MLP neurons of a small language model. Each row is named by its layer, matrix (up: input weights) and neuron, and shows model dimensions 160-255. Each number is 128 + 32 x the weight over its row's rms, rounded and kept within 0 to 255. Numbers have three digits each.
Before each neuron's rows, "fires after" lists the tokens most often just before its 100 highest values on Wikipedia text that the model never trained on.

fires after: "\n\n"
L14.up667:101148112136137111112172084117072147115068172113092149131122147137126161123211111130135128132112145124161147116143138133138112168117090182153078106101178114166093167140074057127139107151112097100160168119121098081165122138094131110150174153140168108139190099028087147120099082077106132101

fires after: " 1", " 3", " 0", " 2", " 5", " 12"
L3.up539:120126178150120161156033112123073146134087151096164132089157141121157100179105150101150126173099112134126151113148151149101175099087124122181129144140176172179145182130131111120171156155139083108051132225145113173098110190120191093179155145121146113120116084095126201148064151154128129031

fires after: "=", "History", " ="
L9.up592:180053139144150060081095109133124130150100130094148080184129101207114145158084097131120155157149122145087164107042122120145108107140110134222130104137102053144167154077085157082129164124145160118191096176076085122146209211138126070157120198112100149174179050144140124105106118172119085102

fires after: ".", "–", "′", ":", "-", " Grand"
L11.up342:167129125160164157152169140142146146109114047151083116128108149163137122100067183193183083139101088197082095082036129124148131133172118141161089141079148082163148144116114108130130086148085117189173149142044148114144167137142204076181132101106140099105057031070167178142121119067134135147

fires after: "\n\n", "\n"
L13.up92:129124117116171138145119112123092143099132164134090106196140077152129172168131089150156112134142146158133151139126122129133103130114075171129143158077118092163131119052089113082136136141098097116172167148078192129175130177153184149114107113170154155105134111123109084150097162129095154197

fires after: " |", "r", " and", "or", ","
L13.up914:132104207133115091148106150140104038141109107151080131092106169134165132131126166112125160143158142130114154144096076094126078134150179135133161108091160078098111149152143157112106092119132145120083158152135126139123111126169095155147122165096154113096180170101107131171096161061160158170

fires after: "=", "  ", " career", " ="
L3.up603:130128140159172131126110116114120132178159115161092123172111160074159117170047131170114093143116152097095210128070139073131128130073100148179148111082047077104180175091117106155129112142099129145181207125131098188153168084147075110196052152159143148128162117092146108086156168105198117092

fires after: ".", " to"
L13.up601:152132114153118084131072087113071102151142101156071100085158128102135184162141120158109087189177170070119153122182142119107138150091104107174127103198135147128124163164146130124099107114138117208113200190113136125138128122108164083113120160192136138180094108134098111113102123106096166109

fires after: "\n\n"
L13.up359:094137134114136110141165099124090130163122113143072094144155072167124133137148117139127125138155145142113151092089101138161113188114063152142168124080123081143128137060074068116082110178166092211149145107132152135177140146087145102185135166176076124169132098097124084085044149094056147158

fires after: " |", ",", "=", ";", "-", "\n\n"
L13.up872:164194163146143046142078101175095140211150159116183166094109179135086111156093088143184096132145126172056157155119115105131142143128125119144147136133153118195121154144119111116191102137143091095153195109170140141159081089122098153167124099123159080135110145158149066091073046113122123073

fires after: "\n\n"
L13.up372:084158116164119111149144075166070137162116127137091113157160067149115129109180099204119136183159175150115143092129089146138111192127107150208157114127143122149107157067079096129135147133146111216126168116103135099147143146135121090174126101143181131126195074092101141112045123122068194135

fires after: " |", " 0", ";", "0", "id", " 1"
L3.up458:182071160126149109088160175156112159112071157069153111133114147107142132148111132158142087117110132107111155118173132156200125164135082186140190143125145033179118123094112165065141117102143098121148112178141201116142131187112171093162081127113129161159093109077111089083112083146157111051

fires after: "\n\n", ".", "\n", " \"", "="
L3.up287:136166147118125064113142142148193135132117148102158130157117218098183119165071164100129173116218212219148131106110135164113145124111085141112163135153148142115174142109153081092179083160158126127117145159085088144093110170114140143201115108181146122168093107140096127128104110128136106139

fires after: " |", ";", " 0"
L13.up730:132155115134154124164132149107076097134138091112143185060100155156125161201143120152128138116193145128097139131077099145181137108065144141180137119113122141070077105144134078170081140126134100128157146122131079093100111131115068154132115100093151071088138142084107144136097157101150107170

fires after: "\n\n", "."
L14.up771:120134106111179124146126134117067126148112129153153141145125133126092105125141161178167121138144132195105141066142108107147157206163099114092187129124132121156090133107145106129155171159110132083187186134134147167151119137073064137138086132119141149169141098130100120175094088093119121105

fires after: ",", ".", " qu"
L9.up217:113209157138183104128126181114102149191158146105128181135174099109191147131124181154118141164116157138126175097129112175065166119089099144108150076135148068122115124103133112113107180156155183162146131159108085128159163125079128092215090177130102129124102106083142140111102103093095085110

fires after: ",", " |", ";", ")"
L11.up627:156142154170157076114097126162150081102132141118104095155138127154180074092137126111138102115157163111110125151146156128113133139107148119173140177122156143161140144145147118185138102083200142173083143096140072177169131186143119166166051130243154119097097144149095186094108152131130159084

fires after: " the", " The", " Rel", " el"
L9.up168:160174164156073107127088139179081133186116134130093147135123121102073115132125126161141122119114119087115139128052110093110122156101132094118164094143109171148113164115073141116097135139113175179085162197143105121140102170162173113120116062146159124139155091091172093160086167115095134143

fires after: ".", ",", " was", " is", "'", " as"
L13.up234:129168187154152136106162140113112126114152159108116147102112161135164130142210114111123121168158136133116162104141092110143122143088103157125152163172219120136120141099096097157202124144144162153113169162098171140113164112115146103175138189123162125110140067123188149146115099105094126081

fires after: "\n\n"
L13.up772:090156121116150105101136059114077135168109134111100150151073110120135154123154144125109148143120182119135139126089172145085132160062114176126139132107103162187109148137099087092062110157120143193114111143141157120139121126152110100158115167153141159172115085038133117139120097118076173114

fires after: "\n\n"
L13.up47:094147139110138128126125145092103123167149142184053142144184114206127123106151109103120109141096150090126108092138139106123106160115102166178119075141153158150130147116138074124135132148154095196083183154120138154199107181085067090185140110187128085155116080078149113108109127126053189136

fires after: "\n\n", "-"
L14.up817:107161182125136204148122085074132161156130136154044108112100099156083104108163095172164176159176130143085113104145152132121115185139077149121140153104135143106166188156077071167098050151150106206136168126139107125193109116070051141115133134153136121081167148030105131158085099090141146162

fires after: "\n\n", " \"", " (", "-", "=", "\n"
L3.up897:117143133162174183088094043140087085081071076100144131120105128138125097123090127107152169161123100135128185129098154117116138151176149159173106130182197114153096121142128068113150103112139156127105144109089153164187132166087093129078161148104173148128136090059150114166097113138118154110

fires after: "=", ","
L2.up47:124171145205113146112103120147095156184129166138102151200123137083108082125117131128184216185101074109089139141094150104133129153121109156173166154136117137123143172126136124121124129135095177129129093132037098106113171141146110154168118175192129068095153098121146131113173139042126143091

fires after: "\n\n", "\n"
L13.up674:114110151162157096115152090138119145152077122113089178219191074119094154116131134139183168155160141097070129130091096215167140150130132103129154101120072168160105158077098055139077149150140094137158099099097156085196143127127133085142137162150120116170159131124166143101131117092094171128

fires after: " (", ".", "-", "\n", " \""
L3.up544:160156124125144147052136084125139169098125113085136118170142149077174101176110134115127109132164107172112136085127109198085161124128069164153091111113168145128141143080123127124141110156114105147138081141103107124171097130116144091143105149127146067090154107129112144074100156061148151146

fires after: " =", "=", ")", "."
L11.up49:124123168101117110070138097174133142173135113120171104139149152125133146117126155126122138177182076065097148145128120115148141162124118111129094152134135145151158193084148147085067131154118177110187108158107092121162135164149162136161080158195160049086177151123171127143127070129097169162

fires after: "–", " the", ":", "\n"
L13.up105:149126109128124143072146090149094142118122123118127175147087121119125103193114121168141164156068084144158107069156118109201137146111129104134170102158127106134115072123105118087136119119125149192130187094150107162110192075106193111204057132145169066138169095126158152139150115114090182068

fires after: "\n\n"
L13.up637:109162130141176144155101095142087135128119158161147169112136074125155154132168078118167100124132171165144170158124115167160138141108104140144178071106092119209058112095110063116098133129185118157134201100130103125164137154069134130145114139141053095134123136138112119143122093142143177101

fires after: " the", " The", "The", " that", " this"
L13.up513:159106171126095143093127142139096125104121074119058120116119120155100131155196118103122137122121179112151141116084103149101120189099131146188151147194147127131112112150136112122102177175090111148186117131095155162147156155141168137148087087077143163102168105098152166165077039116123157095

fires after: "=", " =", " career"
L9.up93:083147190149165075112073129117137114129115116112099115125124142156201101121094162127099192157146081063146117096083118157149132127109078181197092127087100101174132121137145072095108161127107145150143186111105072106071167156090096221173127135106155110129173119125190117135115133112107130146

fires after: "-", "|", " (", "\n"
L9.up7:141154168141154130091099154091119083112123116144096152139158143113103078139134121154132155121124109107091138117188125166151121193117100158157141118142105098161141136169068121130166046169095170174113157138117091153148131122140207088155121054183137042089093111088217121111115104147111116082

fires after: "\n\n"
L13.up870:088124120099150138165159075119085133141112133160048112131114090196165150126139082134118144113169182126100106080094094214119106162164084152131141136100146100182125128066092060129112109173116112189137171115113175068174191207128137132173143137133086141134134081099113077132093115103112175105

fires after: ".", " 1973"
L11.up930:104097141157131103107092108099112123090111094106105050125128159127064111137146130133109078193170107095111140117167177062136139216111107125156166187101136133108105166135120130091137088117092160106139138175106074107165121129082119180200097152112111094149148146131169098094097126121129166162

fires after: "%", " one", " (", " many", " some"
L7.up506:160088134195145108095170080126179145163134156092156116185117151105141090139167159145133082136059059084123127113142163167094149114103079130140155152085093108167174160109122115098111133131141157149156115182092149126121133180099184117104131178130086063144117097083124106124093159119114145098

fires after: "\n\n"
L13.up672:103144117148134070145162067118097119158128117138097141118114118164121162107167094123121128160106188154123127092159104157164103160124081099136167160119149105135074143119096074115073088183147116212142209118097150153190146106106083108141125147149147164157140051131099077124047129105101138073

fires after: " |", ";", ","
L7.up601:129170159179092160134110122210160137149057195130132103175137166125112101161134145115129106136160157165133161171136156180131150112143109128140138155133142122143163191113067152111123133121180116198140193136146191148138127163110174148146073146158144120126122155047161189115067129163128117127

fires after: ".", " |"
L2.up276:135150156149133076123177091085158173099151124135159102123161075134129129147090128157116107148101094146105156163170153105147159096101137051161140136072152146147158191125113128142137160139081114149158138150108144117148139130148149124129116126147118115157133126099139033113080126145101171120

fires after: "\n", " (", ".", "^", "{", "-"
L11.up301:149102123164136067176140119150141108125132155104065056168135204158144096134130165165207133188166140174096150116156129124144194182165097078113123164145165139165090175151102100093191138084139188115118071098111092150139138141173156137159144125126157112192154121090113141087146074148130117151

fires after: "\n\n"
L13.up41:113181124143150111147169093167059124150080157082114138150141113147037120136206107110119128124092163112131130099161108130170127174131133115143168094077092119134143098098074067084099129180134128255135157137120176095163149162132154138150126130159074129117168111129139137155089093084077151068

fires after: ".", "\n", "\n\n", "d", "t"
L9.up769:131145132200133118151093131172114145094103093148068083110180122190121069116119147102140146168099176135140133053158130103118152177099115137190113159127157157155101124198198103140182086082127159134195205151077160179166088184099145118155124160168163070150091148093114093121069092135124135125

fires after: " |", ";", ".", " (", "72"
L13.up14:146151171140162118126070092126071169163142148150111140141139160127116161192065166123120126149186121120115141131145094123112191117115139133208175143144129104118103180156143153126086149123086103150150184125118078139149130120158117134164128156163109116165111160134135113146096111059130140079

fires after: " the", " The"
L11.up691:162150170176151149124108174184118049084085102116141122154129129121142064073189153144121155139117186148111145088137092160122150135142166165116131070162157099144138136167130123117167109128100101157128109112149159161091092137118054153114060086159166170082179079139086067121104078135114117031

fires after: ",", " The", " the", " History"
L7.up224:159150166151078104120116140160094076122102088125092126177074149139058098142131113100095134160135142148099140112106096150131143129144163120159139177134174131142102136119123161178103164167132130123137133131090128106123176124134162088121099070132137139107164088148096076127095142124129137086

fires after: "\n\n", "\n"
L9.up436:140137123121126140128118068188203112112107138066159120141160161158163107163084153144200145144159173153068150076189157176133140139099119098152130158182106070123081083108170121142126100133143117165132203187163186093133169156103144133169067162183131055106157121158125080161133126066104107096

fires after: "\n\n"
L13.up684:103141106167150159098156070094060118155107080130084137144169118150047119099154152142118145123086150051130132071111126107138078186164096127146129088105139163105143117117064083109122102142153135160100124150154128122164147097106098197173146146171127103145139069102143161126083099099137187156

fires after: ",", ".", "\n\n"
L7.up566:129195134121136063090136140138122147161105142103114136193069079114117133115108108108136136183191120110144153124070152118095136167143115145169177138084102132127126194131100159053090103166132161152188143169142210124173125133132115073149119135170107141075165114137134149106108106102073148103

fires after: "\n\n", "\n"
L11.up420:094133133111187127103147050131115102119132127152095083140080156089058132141154132142138136107139138174107134054158133137121145155127143214134127092171144126127129141113051094111131141202122082164120188153130149154197128160084169114155117104108129094134163122057112095080114106099075126088

fires after: "\n\n", "\n"
L13.up538:073110149115162135157140111114082091167099124157088135209140087139124158118150178169172156083189122144105150165115146148124114142139111216165118072114117011168163123073096092122061163178118099193133132173100138105146189141141161089127147170168120106120151114106079112088095139068088139108

fires after: "1", "0", "7", "00", "09", " |"
L2.up863:108044131155156130063148050143143107093106117102111106108137178071135107109183059129141075110157082102109077122126093186148152139157137120138088120148113135110099071107098139090136103104056123139133178137114196057167170123146176147147127110149128149219122113091155045117108105092152100085

fires after: " |", ".", "|", "a"
L7.up741:120124142103182114107102132122127088158103123116079138183129141135155077138114117161122118150147130155076108150106086142137114181135066157149165131035168111181124139114093119092162146152087117152119144129103176120134136169084143131138129104108121071187126174101121070120107104108123129053

fires after: " =", "=", " Website"
L11.up584:160111118193147081136109117138176119110114100132092135156118165071092150121131136167131176126148136154113166101118144160180147117094098165155112156121099101172175175091130153131127116103082115112083165145058169103185193126080140148109129145180164143098146112137122138097127090129143139117

fires after: ".", "\n", "-", " (", "=", "\n\n"
L3.up1001:166176107187187110076129140162151157138092141147139070155123159148143135121056165179149114172110071162093164126123090142122146172154124150181142105117153095140122112111045090144154157088117138122133160172135110151216124134105139140140136085123161051214169143125118092145048080089162078070

fires after: "=", " ="
L11.up361:111179152162109120120152107173164149129100035087122093112165109117153076175101173195131152133111145156110175085102164132164181114147078153156138153142092067115126190131142138141098120139098146155191114128096121170129193117118107184138070133139099113150119124125209089076149106101098114156

fires after: ".", "=", "\n", "\n\n", "-", " ("
L2.up776:161167142141118099088098089182115161120115111126159146158106092100145115169063164147106145158163145181139129133154079142116155155125131133111123127142126149165095189147141182160127126169106086177118091106060125146105135104068171156144133134113124085150148090103093069078025130094080126124

fires after: "-", "|", "\n", " •"
L15.up600:161144122147166114088108079106087061094081124123095108124179144140125060163155120134145119130057103144137105146157143184177154161151110062134157138195130118176123110137102101121129133128111130172136137092133140103161076138098120122063069109170112081098158054133060182151104077111163134063

fires after: "-", "|", " (", " |"
L11.up867:151102099148129090122136079173048134117037098139093134181174148119149169149135111147144130220100115129113175100158125143100151122153153100141086127130118119100140116155144213080101151160152172155079114118128144121149127102110102119140062102185050092116115093144078171126126148121165082114

fires after: "\n\n"
L14.up996:121143114146178110113111157116092117142130140196130064139095103104104130113196145153120145147106098141141117136068134108151117159144084068117142124129122117192137106068067057118161146129093124162179152190089146140159088167147116174167128103115138194188124119098147124134082105091098166139

fires after: ".", "\n\n", " \""
L3.up349:092168150134120074132181129117130138097149123106150127144100123094147132118159194070147120127141105178120200147128169113092171210124115142103095115141126162152128121110099147113200117144152109101113104162084131154131129135090123107150127106170145057159201091125106096112022115107091111120

fires after: "."
L2.up977:085108134173107099080112148090153175157088104111138116159106115117110165145094174170129119107139138169077142094156134169131178170100122109138135138136156125126160181109077146151142088150130079161176133129062172115100096097033151127154167170145105065155157121110122100143099114075089123131

fires after: " |", ";"
L2.up127:099141178131117084092122038111161124126097158085114066160079173113156137185093085153146140117150145134147148150143152183072149178121129105120142115081119135161103077162149143098154092112119159161093157170059163073099124164111103092197117211127151185161182101079141080113175109145147118105

fires after: "\n\n"
L14.up513:112105138099140109140172061111143116209147194106060126094067087104141084140148122153124114106140218125097139138130152175095182195175139116151189168090135131154164170120115075139096117174122087162147131115092082154197116169067120121162134179145093121144120118071111169119097151099126158150

fires after: " |", ";", " 29"
L7.up589:143143170130189105110121121137180112107162069093148197160153141137186132152098119152169078165138109172121152145130113132183149113129164152132104136124101121203131163105170157106171215116086131102109183141136084104150068157128126089158045099144141064122157151115137127123109191146145165107

fires after: " |", ";", " (", "."
L13.up558:156133149114175093112132132189151137089142152096134164157174130155111131175138153113154154170051114185098106115153085132111146124132121120137101078097076093077073135060114140131176137114091086106148144099134129138120060081146091131141134137092138173132166128067082153145107154172164155107

fires after: "=", ",", " =", " by", "."
L13.up573:143177157137131075175100082103117120098075102043144103152123044155111133143106145141142152126086103150101148124137083114118122131110088112150141115139131124106095116110116164102121118169104160198126091146161066118175151178177118134155081117142130064141151094146156142117079124095136178121

fires after: "-", ":", "/", " |", ")"
L9.up855:160122111185111080168083081141103069119139171123117135133099159091105153129107133145169196144180138152076214138132099134110140156128105127155103162189106095102160124128054064154076121105121092190228147115133109142157172107060121105134115091124126126112112153098142191132125110122179106156

fires after: "-", "|"
L7.up736:124134140149132141088118162197166102148116123150138172140139110124204141112068138123156086152114092133105157129122106158109168094113109151113128144080135126180129135149124190080146157119108159147113188204106135097140190115070146068151102146126093144091147163053116148139163180106200163127

fires after: "\n\n"
L13.up719:081145110118105103124169087138114121128103152173128102159136122199087117123179120136129135179155118072111142110144157153166116144117098158138125110059145115157111161081084103124071102136166133215186197151136180127176083111067137203157139152141090091142135096145096149134076128148061138123

fires after: " |", ";", "|", " Ent", " 29"
L3.up571:149096134120110173110167136228135098120095114114092147158116086122174116116116094204192095099142110154110189126134096157165185115141095134117119123061142106129192116144148155080048124091073114172131107189102153132136135155112097131169110136170143115156108106079140073080109216115198094102

fires after: " in", " of", "K", " |", ",", "a"
L13.up437:146189138111174127174077164160081047182112144121122141145119124128185116115073130109126112160158164158134127094128155132152213119106106172165157126104104068145078093158149091160101092152085093135178108135094133174114130150173117157137102117138084102094152102125092130115089138151082117151

fires after: "\n\n", "=", "ed"
L11.up143:122153143144175112105122136110150104101110116156147172178147139192107131151141145130159169157125109128120150051119121160108110153141100206185146105116140091144113104094092113131133106144118100120138176134098163102131148147106130115165182160146162103074136138110159088129108185057137099142

fires after: " one", "|", " served", " some"
L7.up585:116116172137107144088153088169149145149068163132073088178158122096084153106154119113138167154157083107104154141121124122087197183155115112157136152107090105154179168146129151090143147122126138143123201167098130109123150098090075120115164149098101030154114114123169095195088152091142153122

fires after: " |", "|", "=", "Early"
L3.up536:149076153120140111107138088162162056162109091128119121136186184116186093143071120181158127099121101146123098153170130153125164159128059108170136170065204114155141139153082074169155160120104127137099168111108167168096071204135138102163167156144179106166143098098092090135160129159156161095

fires after: " |", ";", "|", " the", ":"
L3.up871:118117148132144131144124110135168177085125120098148066175135127099181131160112108159131117145152053108114120144117144181139175128167084117188139094092080074182157163129101129109083168117114133133156174121127165180076172129126142084151113112153181170119169140140069082114123156163143093094

fires after: " |", "–", " in", " a", " Second", " p"
L3.up60:107116148168210125155142106148140080144156079114212135147107175200148112138076147154186142132114192099092130146096173156164136108099148124209149137054132127148074145125112132112126141081137148207077135157147171178094073140187157143152123166092148045092108118086141114125163151126183133118

fires after: "\n", "|", " (", ")"
L7.up372:131119186130130139089090087196095082089094134139074170114106137175080092113123072132108148141122117118110139143163144137157146183146129123120113134158163147150083153125143110130133096124143169166116187120068145144159168088077160149125160115188127065249148174136169156106141189168086137147

fires after: "\n\n"
L13.up925:080166142121160150130127118120067157181117126136076150166126055144140173118165108130143141159122143112065173109109085085136103136108066164127150143090133097167081146119081088078081152124143123155154148093105177132189188208079114122155148116134144099174155108120145114159099084079106124115

fires after: ",", "The", "=", " of", ":"
L13.up630:187181165133078147122084160084121097140149123162150187146140163151095148202128133150131116158162081185123128131094104174199136187063074152218096102133104098142130118142075123085159130144127069138167122155116154137086064104123155189166114074186168035155149141109125144077075073131107165096

fires after: " /", "'", ",", "}", "."
L9.up219:139145198182150140152124091144168117131127106131148122089164146087155092158127149141147143188097178196116145089094114183146175138073090118149180147148137073120131191115110071114140122153125123148120093141094145187148109149143186151144079138134077111074152089049143130095160101111139105130

fires after: "\n\n", "\n"
L13.up168:096117141120148150132158065102097125123117153157076139129122142126133166092198082110132074146173131142162156089100086158178126195160132184160102117111142107129088116126087051111118165172095169122122153127103156125140150182121132098152110123135137148099129054113110066117099137097101207128

fires after: "\n\n"
L13.up742:095142117107157188105127089083074091078131133182061084219140096133098121102125079107103170119147139049091166134107094120147114204139116133158092130121135093161116144148083103146096113161129119163137162107118128125191145118120136202138139135149157119174141127137127055121076131083140191145

fires after: "\n\n"
L13.up435:103142146076155203154172112117105103140115099141046119098137094133117149146159126154114121125150139137112132103133121154083107172126059122133129117106152158205100143061084107136095125133189097162106160131131127113199112147083112126160116093148109096099113152097128145146097101148137154093

fires after: " the", " a", " is", " was", ",", ")"
L13.up498:125187164178145125128154109182121061079146171082150106130057112135161152114177087159159124168144138099100101151113110110156123127129120162131108146041200112146110150120113179145115089143136200167129149171086133121136123151134155141169112169125170138119153123142111091129084129067132107073

fires after: ".", " |", ",", ":"
L14.up739:134147127154107118112122145118151104123113130120152137113140181163061119111117158118124166171157077157191212114119081082131146169159074156194169164174153120117149148145153123111197096109089092137098098164118121083204101117056163211153068172111134124156105116100140111118144054081100113146

fires after: "=", " ="
L11.up189:134175125085154125126131125148151081119104130159124073153200111185096168152151089151121094154126093076088178164088075173121164173119148181228089068126169060152139134074103119107116099172178109105161135181139121117151201133114105132116170130166123140124091074123133144084118096120163160104

fires after: ".", " |", " (", ":", ")", "+"
L9.up341:168171144195182106118086148113147154165168180142109093183099172172104144134115068145170089106174077151121176091120133196115132172153061130159124138157093085175133095131106048144126139089123131162117138153124135150154109096095127108107135132116087103101161130057119124108109045148122146139

fires after: " |", ".", ",", " ="
L15.up499:157120115187124128134078109114134092100133130033150147132167168156139107120129122146110158160137138154135158148074116072127131155147141139194157091106127088088105176126044164073117109072127103190159124130175154169186057061134114160167078109129131111156109130069103088150112092152079103128

fires after: " |", ";", " —", " Ru", "("
L9.up265:154165099118135111132170141181196128134126141125123121089120108094016147181171138161187147157092125133089091132115161080078155122107112095226133065101126102110133090130102144143130140137089139160095169136110150135093097117080149104163091077118116152153112085106106123106128079114145150116

fires after: "\n\n"
L14.up918:108120094077081135145143116150123140142092126151094117110163051161114117160143102135135120182132173132137098089203118156127107214127055141176167123098109146151093129112072089147108163143107117202137161151114140084187161145098118153128145175163144104115162109060123159121080105082108177069

fires after: "\n\n"
L15.up259:097078104093150142159172094134059142137098171214109119143130089188078102142191117163160111166123197145143138112105095140133094141102092127103178125103139117128137125104108052104073115178136085136157191117144117106159114183131173128146125172210102100175151110039151144159095143102112158131

fires after: " |", ";", "|", " 2"
L13.up420:165155115150119125099075123182084111068099145084106135090151127149139090084134151109201145159152114102135201138117134095108185110077121156138124117116135079075126144118096136107080139127164131109122166074134126183154115103119094099190128134151163168119127131044142165132098164130148134055

fires after: " |", ".", " that", " is", ":"
L9.up301:104105160149109128119081128161089110140098050131163123153105127090130099127156115145128170181129149142105141108161117077129124156084060100133131089156125168095116176154125113050135151097085169177128133176085105098174156119168157147129126158136091116147103131085173137132090080118094124129

fires after: " on", " On", "On", "\n\n", ":"
L14.up898:140157141114182093098177095187093147155136085114164125191110214145107172142124153161120112122097132112142125148126171095118114152128092093115110131097106118123157141102141106112169158151106122148149162107095153202165108141141092131106143151136125118180117134127157149105060075134161174126

fires after: ",", "il", ")"
L9.up19:159155129136099062132104137193102154166116084139144062096137205150166135048178118157149126149135193131075134132141155148074183135149138133125099123144173136205156069169129079185125096132172143129131110131132166153169151130151095132132035164161079140154120114118125130111074151073143047090

fires after: "\n\n", "\n"
L13.up325:106179129084209161075143137152123126091103080131144103157107153163140120120159084168117155144070164108146138133148117129119097133080123105150128143160126128120128120138125086101084163135129118116105171077114107159124142191067065145159119091124180085180104059101127061165084081109130187137

fires after: "born", ",", "19"
L11.up525:144179201163102083103133142145080121163190143112104111097156125098076089141133175163143166149135126082158139169090145184116137148141052070143146082115132117100185178125146139087087126104110112195119118110107114152112177110078143108139110141171104113126161122098104091083111082076075183121

fires after: ",", "=", " |"
L13.up235:167164193096141077095075124131120111186132115148117186172111174118132168177115139201124132161171112168106085145128096159187161137101126180206100126114080126178131128109114154099176136115064112120129147158118123120106117127140189176150099109134153068129166131179157072115088087115160170078